From a checkpoint of a small transformer trained on Wikipedia.
Size: 13 layers, width 256, 11M parameters.
MLP neurons of a small language model. Each row is named by its layer, matrix (up: input weights) and neuron, and shows model dimensions 0-95. Each number is 128 + 32 x the weight over its row's rms, rounded and kept within 0 to 255. Numbers have three digits each.
A block is one neuron, or neurons of one layer that tend to fire together. After each block is what it responds to, as a language model described it from the Wikipedia text at the highest values.

L2.up66:103116116130096135132167110143070172133122185154105122159136145118137125078155152162142130141107147156135093147081154112110121103171134138141140155122143082079081112121080160201157105169200150138089207158089193106139137109125174087136121120185097149100171087163146118133168084112030153088
L2.up456:108098161187117124131148133131116176176140155151159129104160125085055135074120173127155149129098124084131129185091154116096129124104110101101123061087099108105126121137098137145102113145099154132143131153163130157192113100097121093143145214067116131131187192170098115120126087153085184196
Responds to: Possessive determiners. Possessive words opening a noun phrase, mostly his, its, their, her and 's, also new or former, as in in its 45th year, their studies.

L7.up331:069105136146148115112110142095130151144136127135184141082155121186113130078147090113157162125105131090127092115194163128122121142161103104146132180124160113129115128149069197072088088138147140167128130226121124046146158080087111149111117142120163115116147141134147142107105169124105104165
L7.up419:107101132221119127092137137138145084168129068111143149115135096144083168142059160158162091126119119159072165169136157156140176160163129158111133101129143176101186047118119197177104107105148152179086135202132108100058076118119167100134120134154169129136176109210128134120148148103135131176
L7.up459:082079168098116171116127152106079142116160125112150170138073127169141080068110093120151146157159150086121158099070111120111136107133126084138135138113187078151124121141122143144102128099125101223098136185082122083062093111087127056116141079111136087086175157144141142101099139112095118168
L7.up927:067100118141078135130078156105100100079179185161121146126115061087137107080156110130114144133118076217081130161164118107157104157116111125115161074057166160126096133134106178146106117205127147167144146121097151094076128104185128123087143040156083107111109197136146117100138087144108112119
Responds to: Month names in dates. Month names inside dates, especially after "In" or "On" before a day or year (In May 2012, on September 19), plus year/day words.

L10.up174:127126103133113123116138110159080158140160134122143085148161121156068103089147077150097112171086140140149195150065128088136117125124140178165153135174119144141099145159144140202121133157105146182094145100096157136139069068131160087206122153157164119085109099143139172153137120149149133175
L10.up375:156114090076130132074177123148156168133165032191074173109147107150163136121169149121101131138085117081118159130165094144104103185123177106147118083124092138123189161134166103091193153107151179115103146108137123120150138089145137113180168132116136148139124105119123168174094142137158113124
L10.up526:106130139108080126110148130084109168124113095128113137159164116151084143102086086158171115134118125087161189142147114059193104072115158154137127178109132145145095120167062192171167179163136037103138144098076106153079190165109189144155102142139066137169147098097089134087116085150157139116
L10.up552:070118119096142114120156171123082066131081105139126129129163146089106136183156123152179166082131120153064089119137165149143138140112134196143087125098132052111102092183083117144169171122152079124124140138131149149163121144032043177106133129126071135113144113192181153134118123131128116092
L10.up636:073136150137125104121136132119173142150143134122125136097111149125094124102119177169106171142137155144118111135065180150108144098131156136087113126143115111090132104142161165121170187121165062117111219144109091127143164126131207103106164169118117123148166081091111192183153176099059090168
L10.up637:157082100128125195118204197098101157130133193189098129150148126100088123127128099131110139120081072109086128162125166131147140136128143039116105072088116183160112096154113101174117141172113138113119172101174131159188169088144079119113142133132122138139098098121145115095153149099086144161
L10.up650:069117085090117073147153122082078204137126134186127121196221143097135132089096124125164178174120111096201131127109113163120132112147151167112134170094150116159131079142148140151180119136147143139136150174115115103129135126155139043088110133143182150136144066160166187148194134155123109155
L10.up665:160143146123068124157110167076141138099122021130112129175140167146080110144123126103179101128081120095102103113176108126101067136076132155140178186121164093107132151117168204148169109129094133131095145158112155140106121149126116110149142183122173114083150144169138185128108181149152172151
Responds to: Pre-modifier slot tokens. Tokens that sit just before an adjective or noun phrase, mostly intensifiers and -ly endings (very, extremely, unusually) plus possessives and determiners (his, the group's, the).

L10.up217:085115084199146176132080172132117092082125121129161049116171141159112081149148106103165119154123119113075134086107123139116090162154132127149107179185190059140161113102136131200098153121094083190095129136124150111149122157093146055123117125084165088139203138156173109137091080127145102126
L10.up262:088125128086140139140173133160107172156108100105086120129158180146112098112100093166131154120084154109116112072117155105152129179177143144165156180165120057130091088153107119119106102147137134171112164134205110169138075133130110140149125115075131068091165114104075089152089137195114164165
L10.up291:062112145127092103110147133159126158070136082153151128136068157072084098149126119175158094177093107196127196117140111145094146130172149175142116154143164135178078102173194077177074170085109157143167162152151133103156146117111152115185144182154137112177157164137114077150130128127113163150
L10.up443:126091069130088157161104096183132167179146097138108160115111166136093054206108094182136090147111128098109146162146099126161131165151156123122136098224072191127184163123147188134112112153094108091090106147076181112126100111152129147100131116070078142117121153136068171135115152119150154191
L10.up548:110106077078109072148134115203126119091134123108139118124113143145114143114151161172121111151194144096126167126134158181133093165094110104148147120078149145161136126148173081170132109143098115114142150145162188160115160115121116069135136186100114079126168131156080221163137104154128058113
L10.up681:088114123098168115149166168120106150127113136142050094111174125122092141147106159150123107156055140118137154073151094129124122164106149170118094191126181084137094140175089108140131066142120100131134149168126096151192189101124157133133126178122158167159161085142145182129073126111163142138
L10.up898:146154137168171142092142112125138105173161064127111132099170106121092115089086127138076110182122155137114082187118072199075119095108152148104150178154120098132093101100107150142158124134145150135124071111135166151155118152173115155102124141102127147126146059182157105178162084120120147138
L10.up990:091154077166112206132170179151156136117068149113147140113164148150236092168155083125119155187164165161110076130145095121163131100116103164147154167120175108103081118114157088072155098046147120188086138097122165115141146148131160143123175133096110127124176141144135096147126119129116110166
Responds to: Clause-ending punctuation marks. Punctuation closing a complete clause before an elaboration, mainly colons, semicolons and commas (reasons:, response:, long;), plus compound hyphens and table pipes.

L10.up255:052176146161114164068148091230082087153142156167177123160123193160139192137143098176117135217121099154138128164137115108125128108064096064115145162186113135140143088141126154133150130120114105140156177126123121087165112132135168094156147153140150126162143131153069161101139180134100104116
L10.up316:136105100057117106137118076120086147103072094113107112104123162122175060117113045134115156099126097150177084104145094190128185070085138158096158149160177175104151075138096143204051093129142159121117167168142109120125120114170100072182164090100080087138136090107184136056141173107173132097
L10.up326:119210120090132177127120151133094122120098147133130144123047117172126115158140133101172093137153134108169038152170099109113136119070133118162141108075137177126120127149108113152109122090108097161132135115095106068202124116147173097128115134097144131083119111171149132131139164081056077115
L10.up400:112196190148112106169160086178109131124133124131141092003107126100184116128143161085140095126130052072124151163160132166121149102047152103089124174083061129137144170158094123114090117128119180141110089109107201114163128120141073146111111087132131060180164130129136142126095153142129144133
L10.up551:103093125115113170161128074194077083159138128044184191127085130122148116085153159143118174134149119196118119104202159117160143145125150098168249137151115091157114138149170149134095086156147097171088151107175144114136087135124129103118121172087142127124172100175156089139110196135118095102
L10.up599:129157129106120151120134126087114161161077075117118116087116148129105179086171188125135170146133109083127114187153121150152115130157108106131162161122168069117096106144164098198084068123130144143133168185076159109109147097215072129089155169154123120104157116141136147145029115122158159114
L10.up823:052121098098124103139185093152106170135136177168115119074104145137131110119187095127091139150203072171104095154147127088073135103079132081176127161144114148140120133152128170153084185148100126079158199151142152143172153137154174118120118095135111079100160132176140122076137118105112073106
L10.up891:134193066123088143085124119165149239113086100057104104079154111149218101134115072087153124163081107129126096111141112159165088143118162085138121117195122080161159137115104142172100105161148116104117156153113163098087110137082144105169114130068110113157164126122148106083140149112142111154
Responds to: Number-anticipating tokens. Tokens right before an expected number: table pipe cells after labels like Majority or Turnout, month names in dates (on May 1), and about/of/age.

L2.up327:157101154110127144107116132118112108094136097075091128164146153082129132125141137172119172093130081106165105128131159115091139126082117137133108183122101118141116071128155102093166101111103156144109168106205119106123073085079138131118123158160109163173071152168061089108150139146101068169
L2.up736:124124130161117142163119164116128173080076087112149124113089149128120091123169096142084138135120136071158038133132139087108098093180124092132107121105120164091107094104122119128165086138153097183097106112126111164169182024122127117099109106093091105095117118072146089175142165163127112135
Responds to: Structural word completions. Word-completing pieces and digits in Wikipedia structure, especially table column headers (T→itle, Spec→ies, Career statist→ics), plus year digits and paragraph breaks.

L2.up161:140126162136185071110127136076128122143108175145173110168144101142165102157115107115153073062172136136094092115183064081117117099134083148107072156088138113118097103113108143172132142063140078160106107108169193138129139158139140139078177145094083142085101104147129098150081110129143146129
L2.up580:092178155147151124124132128072096161143149180122129085197088087141096109139117168217107100118107126112098056170168100134129135155161142136047117147119149065112066156093096139138131158130174076073120160121144177133173137128136132132131137187095066136095125155147131150169135127118080157132
Responds to: Clause-closing punctuation. Commas, closing parentheses, semicolons and closing quotes that end a phrase or parenthetical mid-sentence, e.g. "Creative Studies),", "football pitch,".

L10.up70:134153152109042094123191144148097156118189105090110108104215146183117142137136164114089112194117107163101107130139131125116132130084152161066055168121151085086138085125168135113130175140167111141113133138150154187172158090147146121114104150113094108117109113129151150086129106155161118125
L10.up91:165149103154080168124189128116125121157137121123158132096060156152088107109170078150164114148145103089124148116171092141128126112122157092185131155147101223094068116138143148118157115114149105106108133172125182117113043141118106141142111102147082147117102155172059145090122110153163128193
L10.up273:124148140109078182117147168132112081096093153151066114118130183100151168097123129091176138215122081122117156111160164152172114151113171118154146123056106154117119122143135137147190129059166177149066076145129141117125092156133097136136128097110145131152080141109169114129129107139141138139
L10.up346:147065133153040148156106020137141087199174130084098103106099190149183174154136146148101088165134135097080134147178128111119160143186144134140135118137136131084120095132090225102158186070094100109108114148141126160097139157135144090157149152131125131186167131070156132128133111137123111160
L10.up416:094142162153085064074137160100165137134103060102100092171106110086079117098113094127108087147186128082126145125153127122077094073119124142113049109124131135117101156147187140165160043101135161110146118121092102080125107082109147104120168070141071129165116143157145184116180151167155127180
L10.up732:166114088117051052076120127117127162183101100095125077143120181113128156127136129149178161090117139106122107167119149151117123122114119058103176067236161095128139148119093143170168185108098085150112163078110162140092078125120166119114105096075090144072100119130101142120121102151124118185
L10.up740:128127110077111106188106152128158121166120139137184107106135121120055065122109170157142122119157122149124105121144124167157081131133051112106140136131155069075114122139129143120089138099170140118121099112063098103103111125139167136198144071157127091181102171135110096113110092110105107107
L10.up948:117146079102191141141145159102118081094165152207102142110124134132147064136160126175094114134119130149062091180109180121149098108154153190211157160114051057095116145160172138117118200139111169136121122112085119102066072077116129129158122133073153149148061134133130149120148135122203167120
Responds to: Prepositions after participles. Prepositions, mostly "by" and also with, in, to, right after a past participle or noun, introducing an agent or partner: certified by, collaboration with, used in.

L7.up46:127150180143103150084158135083080111069169122141166093118124112112158105098132102135115172138140108102150093113130153099082129106153133123164126090082176121129114172148092175184140095126116150111134168106142139154107153103122080132127151122144159139097142147133165113139104174130100053110
L7.up51:122158077152166138059121154127122091119133110120112108162120141051116112128085082126142160138171059097085099150143130084094183108156133185142113129145167087095098143098107178103134178151108110152085108135119146098141131139169145114157091138171131116141204172141136098178099139097125105086
L7.up405:096156134121109184118102183108140074091102088144132109095117173111153118150172076178092163160110079080136123134077110157161038140126090101088140089136192131143174116143142149108143207124157133082130107092150146105122145140138045130131156119161151122151120137126120173138150099152086153166
L7.up1000:132136158093138145045141146088116128115156162132196119179150136128147117126177146121097116180112139111153083110127135145096098096116124104144074111175143090105103200127110142167085124166112085179148137154155151111152089091136175084132124085149104116098163086188113155162101140123085169132
Responds to: Article and word-initial "a". Mostly the article " a" after verbs or prepositions (made a, had a, with a), plus "a" opening words like achieve, available, away.

L7.up25:092097096092079107126114110102142140161063103153152139134143097193148119202097114088142106142127115076107156137106142133093169115050168124109138086109168162099086125107147149183159134115164083103153077164180172113119134064088099099117140145111088120097141127162121172153124101133154081114
L7.up250:118102165100122126188152116152096125085170132110122199089136137115193093123156073062149147171167097122095137108134166130135208110109071145112132170149122106144079163161105067135201157123152111161084163153095154167149120103146085126133105115171126093134143133145095135143141137119137119150
L7.up624:113087145129087158166147134096117119138135163126149138111091150139134114115096034134166120183159150150165145150162131141076109067014101195121103133144137124149104135169142162081153120117140140075154194126128125144167184124105130079180113090171082082123118163154107182106131126146143096152
L7.up700:154131136124110127107110146146136090113103154144134034124133132147141093130140097089125126107111100099098119122118165156180203148105114147115132114106110149150140083194155105108139091162130132158132120103155172110136164126111072146094121122172098125148119080152084190139127096201129107151
Responds to: Year and date anticipation. Tokens where a date or year comes next: the third digit of years (20-2-2, 1-9-23) and cues such as Released:, As of, early.

L10.up144:186091198117156126088164124118125141113085121126110155197196114112119101152101067113050090127116073123069196128087120124134095138145112147132132155194040190181146140084180137104103138103189167095100153154112124080131134093171142134131143142097152133116175127086097153191119131180108164110
L10.up280:174116078067052161084068133095088142144095066148154090126124077158148092110168097112098147143156114166117169106159085119106167115113149085115125149147079162091125155093167106145090208129138105098119215130146098032114123120114140160098121159155153116110135152142109133172168104146114168154
L10.up456:134120127076111131121141145142100132154096090111160175124096160181138174108159124069121098155169083096175148130161104135108085149145166135100081102128094109163128129129179104121084119123097097128132093182160142121144067078130126233145141154131116005162123133087132204149132109180071134142
L10.up517:179143166085126159093109119087075172149148108079134189093093084081079074061069121097123121126196165132036088133139127100193107148154169170182138133110102125185091101146178107099158082122135179164139164060144094093134073082122144150111148126066131132145129159151090133188134048120138154095
L10.up828:138085114121127120140149087116108136141148135055163139133160162096110133097113118103136109141042133199076161125095141125129152125120174113129146140089090123177127117119185133116137096086090164148159097111173127167104136044133171147117109179160108113192154133119123159156142158138084168088
L10.up907:125144126090106138151135130094136098180116167104119208134167089065111139155200070142129118143148128129173140157141122080101172102104112138100149141122123110118160192127159139149133123149114098146118159109083107083079117177161099121154093175111081146122114149075151148139109086177111125112
L10.up973:118118139114111129112098145160081109173128120103151148129154112125180150222115075109077076117141164170143209128108132134156118163129197159103110099123073136122144104149149126116132192142200160119169116177111132139119105058101088171150158203176193158155132092116140067152123135163094101151
L10.up987:150091137161174149127139063102088167113038123115127205175168131095088096148082129181092119123134144104120122085134143149122115132105131113132123114129091131163117121160172142111062114125174081135131153156125173188085155129100081144098121143128109165098136106120124079090071136119098152162
Responds to: Article "an" and word starts. The article "an"/"An" mid-sentence, also "an" beginning another or any, plus word-initial pieces like "ex" in exception, experimental.

L2.up28:134130095125151131072067098094145104144087095111125112161148121138195109096129088090157154141130137057098131144160133096074061122126158087128107142166187090169102068153057203137148150118126129148089103172155150102158086125103139113151141189129096134137111113108112142145142135075148092156
L2.up912:116123136067092086118053161060136096163118099074128110151195130075125164123104111135100128142164160124121142160174122069083204112135098136115103105165157077130152143114115098104114109136128118125045144116146133093140175165037148147120170162179136087119119145125110142163106116105077121165
Responds to: Article or initial "a". The article a after an opening quote, hyphen or bracket ("a great…", "a fretted bass"), and word-initial A starting paragraphs or headings (After, As, Achievements).

L10.up109:178062101052078114157129162115133177091092118113142075097164125130138147159116083098184134118093144188162107187117148063151178180125129113195118130111149133114115061125149054107147178114054116077179100096114129137134085100136114139103140147135156138149121228147145112182153132146101190089
L10.up113:160175140157175220108140108161115114196137127138106134113166167146140119132153138132110117141122083138141097161146186119106098087113169129163112160104078117184102158138092082119171108178159138115087088154128169145182149121089126105164158139139121168119078076221151131111158132126122068168
L10.up196:103125131131106140129118139140140123168149126142150148118138123137118100109087120141164159129049072084138063105107130060150184165082143086079156137133095098094122207090135174119190151072154110164124066156123114145114132139035165122180180145169079114146097111117140134124162144141114120138
L10.up289:107076158130147159117122130188089085164032111138110161105103125120139116156159112117181123164094124153171134175119169132142088138099141117086104059123110116000149185095160128117081179124117133095071084148188142125155158113167079195116141157173123167164114133123086119095145125110076130091
L10.up344:125149136198128126129151135132096126160111113159131134164194157184124116139164109084148120089110096175113096177147163091093125147096133107114185128130127082182117139098092142092133193073118175076161059117191145093115102095184210128185091078133097161137078116144133144183114128139139163113
L10.up545:112166108109093153125138123107134138117158160129154165192175087109099098113149109140142181126126105140103140081129204126093126100083142075123153099109134124126108076128158160064203113136116135114160098160147105147150091102122112106140147076183088128142149111088081115196146112128099101062
L10.up588:074107085163160155104139118212137117146145124129148138114121181110140163057076144123146120148126156121222112097126173133133107097135080132165125177153121075155095122137061200143139115140142068223095100143171105126152125125134137091061145132181152099178125151162124177129156109132149204121
L10.up874:056120161178179078173115074106099160177086112143149106073133104113133091160129068100110135159070047107141107091124135085089124151144181144080112181119107141131123079106125145172132200143060128109185126117169157105151166081160174153181071176086147153138154134148123131140119192122139141106
Responds to: Middle digits of years. Interior digits of years and season ranges in tables and lists, such as 2010–11 and 2021–22, plus mid-word fragments like player and performance.

L7.up35:157148124094124091151112179096090155109083056083135160097118066127084141112105113107120155204122115048074111135156122139128101076121103111069107131134143122131080122111175190106081157120099166104129122122112115120193150133183084141119119138156057172155170149087085121161077155127150084142
L7.up43:111206066095105116099120170136067115109046094110160121105053105146152118178156140152095171214118083160146161206166090120140096108119132089102199126153192107087117119087118167164116161171125087204077110133136128142164054152123176114093195124135125137111164118096129178157102152095108179114
L7.up686:138115139121095069140135114163145170136096164151129159133123048160140078107123121094162160156148120104108087147190165140121157142082155139040131108166153140097074160141115101143107118167145156156137111092145114110164090144171159143115210089145080136146196161102095131142116136104087151136
L7.up807:105151138140090121121179134147098115108135125073155093132084060158065105059088169137112144202141132083115128181163103081112091078099105125081074125114110107144105095110092192109089037169175136170086100069098128171151079140168134153188156116108073192114162142166139126134096173073130115172
Responds to: Plural noun endings. Plural suffix pieces ending common nouns, split off from their stems, as in cas-es, corn-ers, group-s, gener-ations, often before commas or "of".

L7.up277:125140155086067157099109109123132189130190104126098152139114136092103172119148117092161104153133107127113149078133065099097168147167123076121056133135147154123113140123115066106094109117118120138098187098068165143151145140161097125102064043183171164176114122165181099115115157128164136130
L7.up615:127147112154080210200082087117100139173074072166112168146142136158129141129135125108105137139097145075055094101087156122161112127091135138146114160113119157146115170132218151154129159111088097124139135082143105130152137154136111163126124130119112129122169093126135116178073107140154170219
L7.up633:071119108127100119075121090109133158150139136116158115101127137182155153069087089113140154099198141132158194065129123128144061124130196080117113146182114137119152121127121171167111139157160131113114176148113108129161151070118124053098148123146145141140118110152152097177140062137127121080
L7.up707:124141141098088100111152115062100147118171121144115156125163152167097132121122087172161173182089143171119140107138081119121112078130151084128149082167114125186155118104098168131147151154157127146130192084092179132195047102179073079116137175128128154193131104135113123148133100117139142102
Responds to: Superlative suffix completions. Superlative endings -est and "most" after "the" (eldest, earliest, rainiest, largest), plus word-final pieces completing split words like member, magazine, brother.

L10.up78:117133064123113101133132157136119145123069066171109150159149130157187139173185134126197160158151078130082100178191110124119082076089136139062148157107137124124114133107142140116106136122065093093136142107107112148122152209166104105143184129127113098157161231129100098175123130059101118134
L10.up429:165133130120140087143130126092073127190101154143182164118101160093136110139121145142098167216166115116113078170108144093114097102093123132139156135142065096097145164145162142135098144178120144157155158119039142177093169098095141063110153103155095143115169139148111150172113134077150114156
L10.up622:100183212136098104172123143133109110092100065120119128164075147096101118134127127141102195117146132092129161077191138096134139081133122066120089142111114159119129104118125110168095127125152177099126144118121128101090077132179159213130186121151153161148105088113123098188160103137168102145
L10.up631:151144191129114124100089115141083176136101117111200138146155064151062100088132182133128128132129149115078129141200118088086136127106121122120139081083147096160064094141130188140093149186132102115158097129142134126146122178169109150088146156082087135161172138094081087076126112077121155116
L10.up729:106142167068127140152065192142130108104112178116111121202108101124151107170102100176092145137152141118139181131133125131129138133109148150110116148119115146135130155132098165116144187088091196097127132137180109160135128158183086136081124110136107108107156149165087113183146129114106106129
L10.up734:119187195107142123098127171120125110106123127136118179152114119098146192139139182109096158193115107157164089159177128178093157126089101151167117137138156145086130137135102133158171164167070118155131178132103060152200058090140107124142146186071131117075147134108136142150070192126101181163
L10.up985:149096082095119086137136151099075156140167077135142125134147119081146109149101172152136166139125151113151106104193154171104096101126165147131111152141166099098174073159147172153136132141120102125087135188093172168133135053201125098064221131141098139140190126109090108104105125146140101213
L10.up1022:108122082172158110102127137116123154091143100114094201079176107135139158121075095121162117150148098078140167091108142121129129079100124191103131091116107093155094095126140170203145070117113171100081069145115121123115089107174178120087205147151119187121153127128114118152114163160104141173
Responds to: Plural noun endings. Plural suffix word pieces that end a noun, often a group subject such as programm-ers, cas-es, facil-ities, and also plural pronouns they, them.

L7.up234:100183132181150117112103165072108108147106118106178140205131160104129124111122141089110150138092168117140105106144121129113153087057151107141079117124139086144072134088172168128156160127123113103090139121091144135149146159149132112103182096096177165188168152133115120134116150104149111114
L7.up311:119086135158154087142110125101106116120184090145151119130156196079124089126068103112128091127071092145093167116146115101160193141072148180138118151072140128114121134134109177155194126098146092190111144100108111152125078108124151078144114068181139142135152093197115144120142106071157160123
L7.up495:075145100145147117149102061105105147139149149131059107112077112112176108114147169094144135135070120100090182173148142133127178098072143111080178126195124080118121115132132145130143130075183095103121076087103120186110128111121108079136133163077111098142129146146145144124147175103081128132
L7.up588:109108079065124094142100139106141143151089071163103187139149086149174133144202112111108117173077107126105091110085140156127087124082118085125080115174135047126118087129098093140135090158102110110135136061103125146148090119163108097102093158163151103156031073230114129139159152129116110150
Responds to: Copula after subject. Forms of "to be" (was, is, were, are) right after a sentence subject or pronoun, e.g. "she was 15", "the draw was held".

L7.up67:129108127097133121125134142150138183146138175135115129175187116153104133119171110166106130188101098132113187156095147142072103044098131204134122126126212132109147128093084163144089142123103120071123107111182129109089099105171077093106153123135139083090114130165153205164183128148204136155
L7.up484:121161089087082162086152186072095153130125151137143181135100114117099111134151082127137092137076098091136136111086125147174052120129161092088102078135119045141203118121109087137167118113170138111133103155149099099094134162135102192160107142138169083129167084113126183127141149134147135201
L7.up774:135152049157085111107144099093095081116119113127094104159189109150166059088119123123140097121099156072135111124150113151098146116136128088132108117127090160113122116126109151142077138108119113158185198129154140110048116132108072151116108165171161167138061095136171116160134163069102141143
L7.up884:090034127096147159139149162127093131157133138107139123109125122126149114164144124078112158186145130077175078091065078104153087104166169047086118139109064150151111141164121149111133120123160137130126120178153162076062099107154153172093140111139199101116071115142127111168132198143175098121
Responds to: Nationality adjective suffixes. Word-final pieces that complete nationality or place adjectives, such as -ese, -ian, -an, -ish (Portuguese, Austrian, Polish), plus some other word fragments (med-alist, Cand-id-ate, the article an).

L2.up833:132137088148134119124139188107121114146136155115095141146143053138080153135160164244178150147126140098169099163131160151101107174101153134044088145137194105085145086146094101155072098168175158221161111129117164164175088153082139098162108129110074105071131118120101089127147169144128152102
L2.up999:151118178084162138097096194076125167089191151138167116162138086156130147085168135159075142085101178092147115141142118166126130155154177099139128137098130089156105092181099116214132120178153117180102155178074145111124116141126103131205098147167085156130176113147068107098126119125094199148
Responds to: Mid-word fragments, articles. Fires on mid-word fragments like "xt" in text/context, "fer" in different/referred, and " ext" in extension, and on articles after "is".

L2.up294:150123122086085111154132122091093127102136138141146112139122105110100149116181176100153127169157153142106143137115147107172111130125129072083114142142188125093148158090133155128158110105216126131091174178132138091196112148144093136146105095165070073093121168133146085180123079177136142213
L2.up678:133113103145146110131096097079121111120092138120131076110146118102118158146130094155101107136157146208098120181145151152119096172110156117133131144128150120167122107164100137144125133148160139115135141093086175126122125124098121072175173104135089111138080124148123169161110133162111125164
Responds to: Clause-linking prepositions/conjunctions. Prepositions and subordinating conjunctions that follow a complete clause or noun phrase and open a time or attribution modifier, such as until, when, by, during, in.

L10.up39:099122100098138168035159101154138125136072126153145196128155160129093139202133099121117145169099105129105183112110105138099125135147051113102141129120194136137097131119060147177089163118118143117113203147185083099143156133117113095164092098119161086073176086155129117143195120181131103130
L10.up116:115148091118157126096150128094120143151114145144161117163139104155105080117155111139160153200171105130151104099143177123092126104129163076066122141084156179088130070138139160149154158130146118121154149100119138159080089137107124149104116120153190100098098093144119128178120128118089074045
L10.up220:123122142162114143169117157137134095164078133149097151126121060148101119110120119145123173173166112115128125177158044090126156102095147092147166100034172131118137140204133172135166140122155121178142149154127106121121105101157102083104125090132140091048130083111113181163173115154105109098
L10.up253:077167133069136143129152191089160141134144155118212130070090124090086141102138130082076156166103096097143141154122124131142130117185168077143116117104169099110159122126128134090142162153123105123125152137086181118163170051157103127133131199120116147113093091160141110102070104181108099159
L10.up518:116159103116167092094127119102127161085057097155123118164099155158119089199068088146094156159112099101125103138160128115150091061142140129143124051146127128141113147151113148134164119112091160135153080107116115103202097118088113069150112042048150111133128089151134082074168103142134117182
L10.up640:113185103115159170105164109137100125144108117079118067109156102137129099118056134104153128118078150170163057125123091131121108146136169088114121075121214156163112144120109147140142161104152149115108148100139111136036130075187106115103192109088108173158089080146134117133088149064116075148
L10.up853:152127144094163184152127119124133116133108049108116120130097162120152147138156140120162139153148132105169156090129123131089129117142127168079074149125084168129143167116155225113155168150093073149148121141139168105127178090090114103094101161102146116198101047171160097134101072128133111136
L10.up1010:120143135201165137028192117128124193203126109120130083082143156099121115141136131109178148158161114121125104121182161119135179145086128131175111121140145093089110165154118146087167187133181038167148157177169130137121107098147124130180144084109103136163132103177109105077086155112132128134
Responds to: Indefinite article "a". The token "a" as the indefinite article mid-sentence, after verbs or prepositions (just a bit, for a total, began a series), and occasionally as a word's first letters (avenge, aid, Area).

L7.up290:084134111152134123082034110083127165112095124123132112110146089106160090099098174154127156120121127168125126110093136114184084096087147128066137123131144113080104100147114123117077143179132174151088078140110121100175127143098145117125160111072057139118165172101185100121185095090135096125
L7.up609:129108093138111180138121090161134103171167151181163180109109132112097046165116153131141058100134106159088164098184072119128132110102112113095133065098160173084099095157114150139060118158154097081116157137138147135183066193113120130073129085117127090142145123176157078163156132056173071118
L7.up769:075114067181108123095114076126158072087122065181141106157135129143130127151057147093126113100121147164105055168159148066064126096096118147116103119122157077153068145115097108102122163165137107095121118104060137128162124157184119178201119163092104153113159134112136116138127080128111130111
L7.up954:096141072122102132147180105118079134152088084107122151140146149084086129127157106115118159085122094141134186153098127130152122157161097125075112166093160065159136091160092159162185101070063126075111128150115069176130170100193136133151109165123153082140129182113157186108074102097087105156
Responds to: Comma after noun phrase. Commas directly after a completed noun phrase or place name in Wikipedia biography and geography prose, e.g. "University of California, Los Angeles", "Post, Texas", "in Liverpool, returning".

L2.up487:118212105190130153124098114086141158090151107103133156145192124148113117114097161126151168131157103106142127151124108128158125092110120093082136116084069150152095136131157154156094107135079106148153039084126099096190133181175120126129123159139145093144091148135128109134162087119104110130
L2.up633:158139110131110077070084099137092148117115132140138146127198174134138098119150200155147182097155134082109123068145150155092105127133158077121163146073115094116145115117134121119144155148126170116119088089090151130160142142174189124089159114121173158154104135086118062185186126137135114149
Responds to: Noun-completing suffixes. Final word pieces that complete a noun split across tokens, mostly Latinate suffixes such as -ation, -ity, -ion, -ings, as in Rel|ations, hostil|ities, feel|ings.

L2.up367:159114175140131121103082108037113133135156166114129140084150113146102173140161128082087148087111140164105170164209182114158157139156101182073146099113129091176111096101184137140109154043099159166181143099156079121115130148157104111132134129106128132124148102147118088097180132086106149117
L2.up388:108088150097088130206123153069080141173131119160149088166094187148049160138134169179166169182107143116084108132108148155109130098099083122153135140137117117216121146082191117146111124146126091118148125071135079116120117124170102107105111129167081057087105114107136146082105127170170140124
Responds to: Word stems and month names. Opening fragments of split words (oper-, serv-, Comm-, icip-) and month names after day numbers in dates, e.g. On 4 November.

L10.up66:105119117120131084122136107115153101204092098072119163141095154153152134152135127111154111130111118124133131146109072109113063165115147196144150171143092042067140089156141147153143173120158127109041146134076182144141100109138085133161141144093098151092217145132132137117151142140144075136
L10.up296:094127130090155114109085083095126159096081100113121138176148099136167127102168182119104137123161159120130082140142125090128067138131187143125154124188133107124089094118120101063124065127077085130097145085143141168161143128134138132129128174150116168168157159104116125131091128156144120183
L10.up544:164096143125125114143122095151109158108111132107111161161137146102111059133181116128135107148096164162089185160180134087037186089097145099103099157091137083118082148137110146134098183195148151162132113167110137105169129113224110125142189121078117134136152110116062142067076139069118115124
L10.up566:115188153166039157107111129115122177098136121094089121191097109138205130121176130143166136158096185181151123155168183113156094170105120146068164143075087149156043131149164080120113129123142134162077103100110151128169134128146168098094115128118100113147086118130088082179119162128191122132
L10.up567:090081122211148108159051147155108209075081145074146124143057050154117139147110128155139168102153171148110164081134134098122128135139162121107055117160153128110104109108099088074097094187155129143178136133120125164142153191115091176135189149138093082165112145163153138131155066123126134136
L10.up659:070113133146130127117156155184070147103077144106087150082092069123144137152100157081156126106094118128188195148149154109101149100141138135114160124118125191119048166164171136086119154172132116076100125104152125119117122120130073170123082064152143090222111169064090087152132143097122130121
L10.up772:120104134131172084105097091178098162078080096137128184162123077124146164093132117143193140198159107158157136129183148138127073091124137119087186110085129160132131184125055171153172089121160117119144065144122070161132094106154142177162122143115117077135111128106133097142157064163091134110
L10.up933:074159124149131050137081079140179144096063143116167157122163081091162072083170170182178118168149153177164103199139146078132084144097138160084129158133176113122069101106115110118134166157101128198084135112146161135129138155101197107098207090083098145143114131137147129091132135129120111139
Responds to: Noun-completing word endings. Final word pieces that complete common nouns for places, events or institutions, like ev-ent, pl-ant, Stad-ium, cent-re, and plural -s endings.